config.toml
num_hidden_layers = 14
hidden_size = 320
num_attention_heads = 8
num_key_value_heads = 8
head_dim = 64
intermediate_size = 1280
vocab_size = 8192
hidden_act = "tanh_gelu"
norm = "layernorm"
norm_place = "pre"
norm_eps = 1e-05
positions = "rope"
rope_theta = 10000.0
rope_fraction = 0.5
qk_norm = true
attn_scale = 0.125
bias = "none"
tie_word_embeddings = false
parallel_block = true
init = "normal"
init_std_qkv = 0.0412
init_std_o = 0.0326
init_std_up = 0.0412
init_std_down = 0.0
optimizer = "muon_variant"
learning_rate = 0.00783
lr_mult_qkv = 0.5
lr_mult_up = 1.08
lr_mult_down = 1.5
beta1 = 0.95
lr_head = 0.00469
warmup_steps = 25
schedule = "wsd"
decay_fraction = 0.601
decay_shape = "linear"
final_lr_fraction = 0.0
batch_tokens = [16384, 32768, 49152]
max_seq_len = 512
doc_mask = true
train_tokens = 398800000
max_steps = 13616
dataset = "wikipedia_en"
MLP neurons of a small language model. Each row is named by its layer, matrix (up: input weights; down: output weights) and neuron, and shows model dimensions 192-319. Each number is 200 + 30 x the weight over its row's rms, rounded and kept within 0 to 999.
After each neuron's rows, "raises" lists the tokens whose logits its output raises most directly, leaving later layers aside.

L11.up270,209,248,179,208,193,240,204,245,208,234,195,214,240,216,183,195,227,175,205,203,184,151,179,192,183,204,239,230,204,177,200,244,205,206,236,172,255,203,223,210,200,204,214,211,240,207,177,220,211,153,126,183,177,163,182,208,219,255,118,166,189,240,216,219,166,204,223,145,199,190,245,242,175,205,184,245,213,176,210,143,183,137,206,205,224,213,225,233,213,238,168,204,183,223,191,192,184,216,204,240,193,171,188,241,199,203,197,139,145,189,155,193,114,210,230,224,180,208,144,192,202,247,215,116,202,188,182,180
L11.down270,206,236,214,212,175,217,292,228,163,184,200,209,175,248,225,193,197,153,227,201,184,159,191,188,221,194,165,211,229,181,183,165,226,233,148,180,239,205,180,182,201,266,210,192,203,221,213,181,146,193,123,222,179,151,207,205,157,172,123,219,211,197,196,196,241,236,227,160,229,224,134,216,181,163,179,179,155,240,197,168,206,195,182,223,230,237,146,244,193,192,157,215,142,202,187,205,187,184,232,176,267,188,196,198,184,255,189,236,188,191,166,146,167,221,197,205,200,233,183,204,216,238,245,134,201,195,200,191
raises: "'", "’", "‘", "′", "long"

L10.up815,202,153,141,166,184,242,219,191,204,172,228,214,193,207,154,165,163,156,190,177,152,221,150,195,202,187,193,222,185,203,239,174,191,152,139,224,157,213,131,223,137,229,99,187,200,194,182,196,245,185,191,244,229,228,162,163,226,194,215,143,160,178,151,181,243,179,233,203,152,161,248,226,190,194,177,215,181,241,217,265,188,209,209,210,202,213,199,185,226,235,174,199,190,203,271,279,160,209,218,191,152,223,216,196,169,166,197,233,208,153,189,189,173,171,211,194,147,184,226,198,183,140,134,217,171,222,213,226
L10.down815,174,203,175,228,273,148,167,227,245,201,202,252,220,193,204,223,200,191,196,208,165,209,218,192,204,129,171,209,207,246,195,152,240,187,197,195,207,190,204,233,190,231,187,219,163,198,225,194,151,152,179,158,246,180,173,145,235,149,203,184,171,220,189,223,226,216,152,225,217,237,203,167,178,238,203,201,145,294,221,183,179,188,213,207,208,223,186,135,244,196,191,158,145,189,252,252,199,223,190,198,164,222,256,182,216,213,215,177,158,190,192,138,223,199,194,221,175,198,200,179,201,167,146,206,187,166,203,150
raises: "al", "ally", "ale", "se", "ical"

L11.up417,187,183,214,195,199,257,220,135,252,200,226,201,281,228,203,210,178,187,165,196,201,244,188,205,216,233,226,182,211,146,224,181,207,147,183,211,155,177,104,201,189,216,244,197,187,156,206,222,217,187,131,242,204,155,152,238,198,164,193,181,190,256,179,191,172,197,216,217,190,212,197,166,188,219,205,238,200,188,164,182,188,191,192,187,175,229,193,153,228,189,147,222,184,181,230,208,165,152,163,202,196,190,249,217,255,209,222,224,175,164,204,153,183,189,184,203,141,240,198,187,198,182,150,173,142,212,203,214
L11.down417,235,227,207,218,205,246,209,207,214,227,207,250,211,270,239,250,156,169,174,190,141,217,153,137,245,181,182,183,180,238,193,188,184,193,179,224,168,243,209,161,185,192,262,171,187,221,229,200,198,144,182,205,228,227,231,244,251,181,165,219,160,158,193,147,186,128,179,183,162,199,191,191,206,213,199,173,208,249,212,207,215,250,220,240,147,241,177,192,178,192,244,189,214,195,237,173,171,259,236,222,227,218,197,233,199,191,190,185,182,173,185,177,184,220,173,212,197,239,184,189,174,164,212,223,232,192,198,174
raises: "al", "ally", "ol", "ola", "ala"

L10.up673,216,190,176,186,200,217,227,192,228,188,208,214,221,144,166,165,195,188,203,207,168,231,223,201,218,172,228,149,175,230,203,241,174,194,227,205,164,218,208,210,219,223,209,225,190,197,165,178,200,151,200,189,195,213,139,209,196,176,184,180,152,111,235,199,156,215,180,214,235,215,237,235,250,230,238,213,138,216,170,230,216,194,214,172,239,234,217,164,158,181,229,189,222,255,238,187,121,241,191,204,207,165,213,147,213,201,201,232,261,233,163,163,219,202,210,185,222,178,191,178,175,204,211,220,244,224,286,185
L10.down673,216,198,203,238,244,181,205,191,180,151,195,193,227,163,182,208,198,221,219,220,193,204,171,223,208,162,170,176,178,240,219,182,275,238,215,187,191,236,261,248,218,212,226,173,201,216,172,218,131,195,188,214,260,182,184,237,165,178,170,212,201,158,197,208,151,152,174,178,208,206,179,190,257,194,216,234,153,237,164,222,178,196,205,201,199,246,216,197,175,221,220,162,196,191,259,275,169,180,178,216,201,204,188,211,198,165,196,263,155,211,194,216,218,154,195,194,204,149,173,197,133,164,207,267,201,181,233,204
raises: "ically", "ica", "ical", "ography", "ique"

L9.up48,207,194,189,242,205,214,127,222,213,171,209,193,191,199,185,134,229,189,255,195,210,180,192,170,208,222,274,152,233,202,191,178,187,175,200,213,153,165,170,220,183,158,272,183,162,187,138,219,184,197,192,148,223,231,173,224,205,152,252,232,209,215,240,246,203,237,183,192,216,177,198,258,230,194,186,246,192,240,200,183,198,164,173,211,226,252,209,145,197,233,166,212,225,175,149,157,221,183,182,206,180,203,182,212,152,182,180,188,201,240,200,180,170,170,192,239,181,182,178,204,184,152,153,166,202,192,204,209
L9.down48,202,161,215,183,195,206,162,199,216,180,239,244,260,191,200,210,207,209,227,216,188,163,209,221,252,231,174,193,144,213,169,213,195,192,194,261,195,213,190,157,172,221,155,194,225,185,223,176,190,229,170,187,201,195,189,223,191,177,269,220,210,190,211,242,210,240,177,224,214,227,167,232,185,221,121,236,216,239,150,175,260,193,180,200,168,218,185,123,243,227,162,230,200,188,196,213,225,196,182,197,224,212,200,203,161,202,185,188,230,219,227,160,173,177,183,204,195,199,240,199,148,140,150,251,187,176,190,212
raises: " them", " their", " itself", " him", " these"

L9.up845,171,167,189,192,229,246,247,191,229,173,158,196,170,178,236,189,184,218,165,185,264,201,171,231,204,174,225,198,207,175,214,193,192,214,206,230,231,153,201,146,171,158,215,213,152,205,184,204,227,176,179,204,234,154,187,186,221,163,208,244,163,220,188,264,234,228,195,205,216,228,183,200,237,258,162,192,158,285,213,180,246,219,231,181,189,191,209,236,165,234,234,193,199,185,277,190,191,177,185,170,187,221,188,215,169,213,184,222,197,187,173,121,211,225,189,249,226,174,225,201,191,174,219,232,206,228,205,202
L9.down845,187,175,244,250,207,174,228,211,189,175,187,207,192,153,246,154,203,162,177,151,171,220,157,148,231,210,201,221,184,251,208,197,156,183,194,173,226,179,223,174,198,183,267,218,196,178,170,222,182,210,166,193,233,202,246,203,164,183,209,235,164,214,149,143,225,206,200,207,170,174,208,181,201,217,203,220,179,180,161,217,196,163,220,198,243,210,167,192,210,207,245,158,154,238,240,140,206,155,212,218,196,179,215,204,239,209,261,244,201,222,190,187,217,191,217,228,207,146,225,220,207,190,192,212,148,236,202,233
raises: "ical", "ically", "line", "lla", "dy"

L11.up1211,210,149,251,241,191,174,127,201,144,243,205,209,199,177,197,240,184,229,179,221,247,211,184,153,205,245,262,175,235,240,214,173,197,201,227,213,181,203,132,186,185,206,165,194,240,178,195,146,216,177,223,144,204,231,195,135,206,173,192,211,198,223,172,154,256,203,214,198,179,200,173,226,203,226,208,184,230,155,245,184,242,200,224,213,188,215,159,224,195,246,195,246,178,134,234,190,163,233,217,269,167,245,225,230,184,158,187,212,190,180,188,198,238,188,188,183,218,157,246,245,231,167,263,232,166,243,188,225
L11.down1211,179,214,219,231,201,205,143,273,217,247,237,215,222,241,188,187,214,145,167,152,193,189,215,220,168,201,246,221,185,185,200,187,215,212,182,193,180,199,170,217,218,216,202,155,282,155,200,207,201,138,187,208,164,187,222,170,164,179,208,159,183,209,160,211,185,176,207,186,194,212,180,235,200,188,177,221,191,206,183,191,202,173,216,214,191,230,184,176,246,200,202,205,199,192,216,172,180,182,159,265,163,249,228,208,198,167,194,250,155,210,206,158,175,148,168,163,204,208,216,195,197,205,198,221,200,239,254,207
raises: "sion", "is", "ence", "p", "i"

L11.up1259,173,213,163,230,173,190,209,203,183,217,154,218,243,187,177,226,152,217,170,110,165,172,196,156,174,201,178,150,124,238,196,172,275,224,242,224,196,190,152,179,207,193,197,173,176,146,145,187,220,123,150,150,183,248,199,236,167,252,227,201,180,177,220,192,233,193,193,210,193,200,209,233,200,183,207,119,181,275,197,197,209,179,178,238,140,207,240,208,192,221,164,176,202,201,169,183,163,148,178,203,221,259,155,189,222,215,248,164,177,190,189,201,160,189,188,213,193,166,168,233,240,209,244,198,176,220,189,244
L11.down1259,167,182,202,212,169,174,260,166,123,206,209,185,210,214,177,218,135,196,181,184,172,131,195,165,216,200,206,211,176,180,202,209,253,186,215,182,239,208,159,233,227,254,185,223,237,213,208,208,185,215,179,204,191,239,177,205,155,256,167,195,187,167,247,209,154,165,229,187,206,204,170,189,180,246,195,212,202,271,177,210,228,190,153,178,187,216,205,191,209,188,179,216,121,175,200,184,149,196,273,193,230,223,146,142,172,196,248,191,253,226,159,187,154,204,173,197,250,212,244,227,173,168,221,209,226,203,204,181
raises: "'", "’", "′", "‘", "bl"

L11.up858,187,124,196,186,241,162,175,195,220,202,261,329,182,167,209,174,195,194,222,175,217,192,202,147,205,213,192,184,183,204,174,218,204,183,190,196,237,180,226,213,199,201,217,226,225,175,223,235,194,139,203,167,223,228,170,231,214,187,158,262,154,121,216,137,194,199,208,183,253,228,230,189,249,182,135,199,231,179,201,149,178,180,241,168,137,177,183,164,233,225,219,226,235,169,239,187,195,210,203,230,219,158,225,158,169,180,197,181,195,219,138,195,219,216,190,212,160,180,215,214,156,218,238,239,238,176,194,167
L11.down858,187,193,167,198,213,237,202,278,250,154,226,180,215,156,176,189,171,215,213,180,199,226,196,182,196,220,139,164,239,199,224,130,238,195,158,227,211,236,179,276,231,219,277,230,208,173,254,198,206,157,210,218,221,210,198,250,200,204,196,172,182,203,196,200,237,221,179,174,250,196,226,186,211,182,216,152,194,209,214,141,203,206,193,148,158,145,156,181,197,220,237,217,224,182,227,225,182,237,200,197,199,204,230,171,200,197,196,202,219,213,203,204,185,184,196,230,223,238,211,155,121,183,216,222,214,180,197,199
raises: "ically", "ique", "ic", "ica", "book"

L9.up1102,185,162,149,166,170,281,205,148,195,214,181,214,216,222,202,181,152,240,191,187,164,206,237,214,208,169,231,190,178,227,237,191,170,148,163,185,193,233,157,222,174,234,170,241,180,231,179,227,187,215,172,226,201,182,135,218,199,195,180,137,166,189,208,207,251,182,202,219,204,168,165,202,197,217,207,135,123,248,186,169,191,136,201,222,210,219,179,236,225,206,252,153,158,207,224,177,216,222,238,176,242,248,203,193,212,204,194,211,186,188,215,203,179,192,225,176,201,185,251,216,157,160,193,212,197,177,229,208
L9.down1102,235,220,217,220,174,217,261,187,208,219,192,191,210,205,212,169,251,207,183,231,160,197,197,203,193,218,131,228,174,168,202,151,180,189,195,232,143,225,161,172,204,209,250,201,168,224,178,163,231,186,179,189,239,158,146,203,202,226,211,208,254,237,192,241,190,208,209,209,216,198,259,230,253,234,170,126,202,223,250,148,155,155,199,229,165,187,203,167,221,191,167,228,225,195,173,219,199,231,208,239,208,215,198,204,194,225,241,191,176,221,207,180,173,162,204,235,202,254,240,238,222,206,205,222,190,206,135,200
raises: "age", "ier", "al", "ally", "yon"

L10.up150,190,198,192,177,240,175,216,183,207,236,167,221,182,138,200,244,158,221,214,211,183,212,220,219,208,177,246,226,165,185,232,247,149,155,224,207,163,198,144,191,292,188,187,148,211,205,158,160,214,197,156,211,181,225,215,221,265,203,259,149,227,204,246,193,256,217,140,188,201,250,264,187,200,222,153,209,162,180,205,222,232,180,202,236,231,169,183,225,142,181,186,189,187,189,291,260,200,187,135,247,221,231,161,154,220,181,230,179,222,177,224,193,180,220,243,253,180,150,262,218,200,174,210,199,203,158,192,202
L10.down150,228,203,189,195,173,184,208,190,235,161,150,161,219,176,173,238,197,195,143,186,195,216,187,241,168,209,243,186,124,184,214,242,210,209,169,228,213,230,149,197,217,128,198,209,155,211,155,146,159,185,220,176,216,146,219,174,249,200,236,173,135,170,254,265,234,156,214,154,209,225,223,194,203,206,181,146,179,179,208,217,213,203,180,215,172,182,206,205,199,186,203,224,203,179,225,204,158,151,168,236,259,190,194,160,202,276,210,204,167,171,141,139,189,193,183,205,263,189,216,252,182,189,179,227,216,230,151,211
raises: "al", "ed", "ally", "ugh", "es"

L10.up685,212,225,168,280,156,168,182,240,154,191,249,192,192,229,212,204,174,224,181,217,262,214,187,177,197,208,219,202,184,180,233,165,141,184,212,131,177,156,163,241,176,202,190,226,229,208,146,210,167,168,179,185,206,187,202,219,158,227,192,169,251,194,180,207,249,198,170,239,176,131,204,163,181,186,196,182,225,156,208,157,206,208,209,206,187,154,167,198,203,209,178,218,173,158,206,230,213,202,188,220,205,243,215,218,201,115,182,275,202,228,141,194,193,206,170,221,166,210,219,202,218,201,232,190,222,216,182,211
L10.down685,236,224,227,196,178,197,239,175,189,204,196,140,197,151,255,237,239,128,191,209,173,202,191,177,243,228,171,224,164,251,244,154,163,201,255,147,219,187,182,152,208,197,173,165,221,225,197,255,171,204,178,225,220,186,227,226,163,207,224,164,255,193,197,176,248,244,165,184,192,182,228,172,233,229,224,187,173,220,172,198,196,164,245,157,198,231,188,186,171,239,193,195,180,221,211,221,216,128,195,204,212,209,209,239,171,219,132,207,182,231,173,241,195,181,220,226,199,166,167,195,250,201,210,223,228,181,231,198
raises: "play", "ola", "day", "col", "way"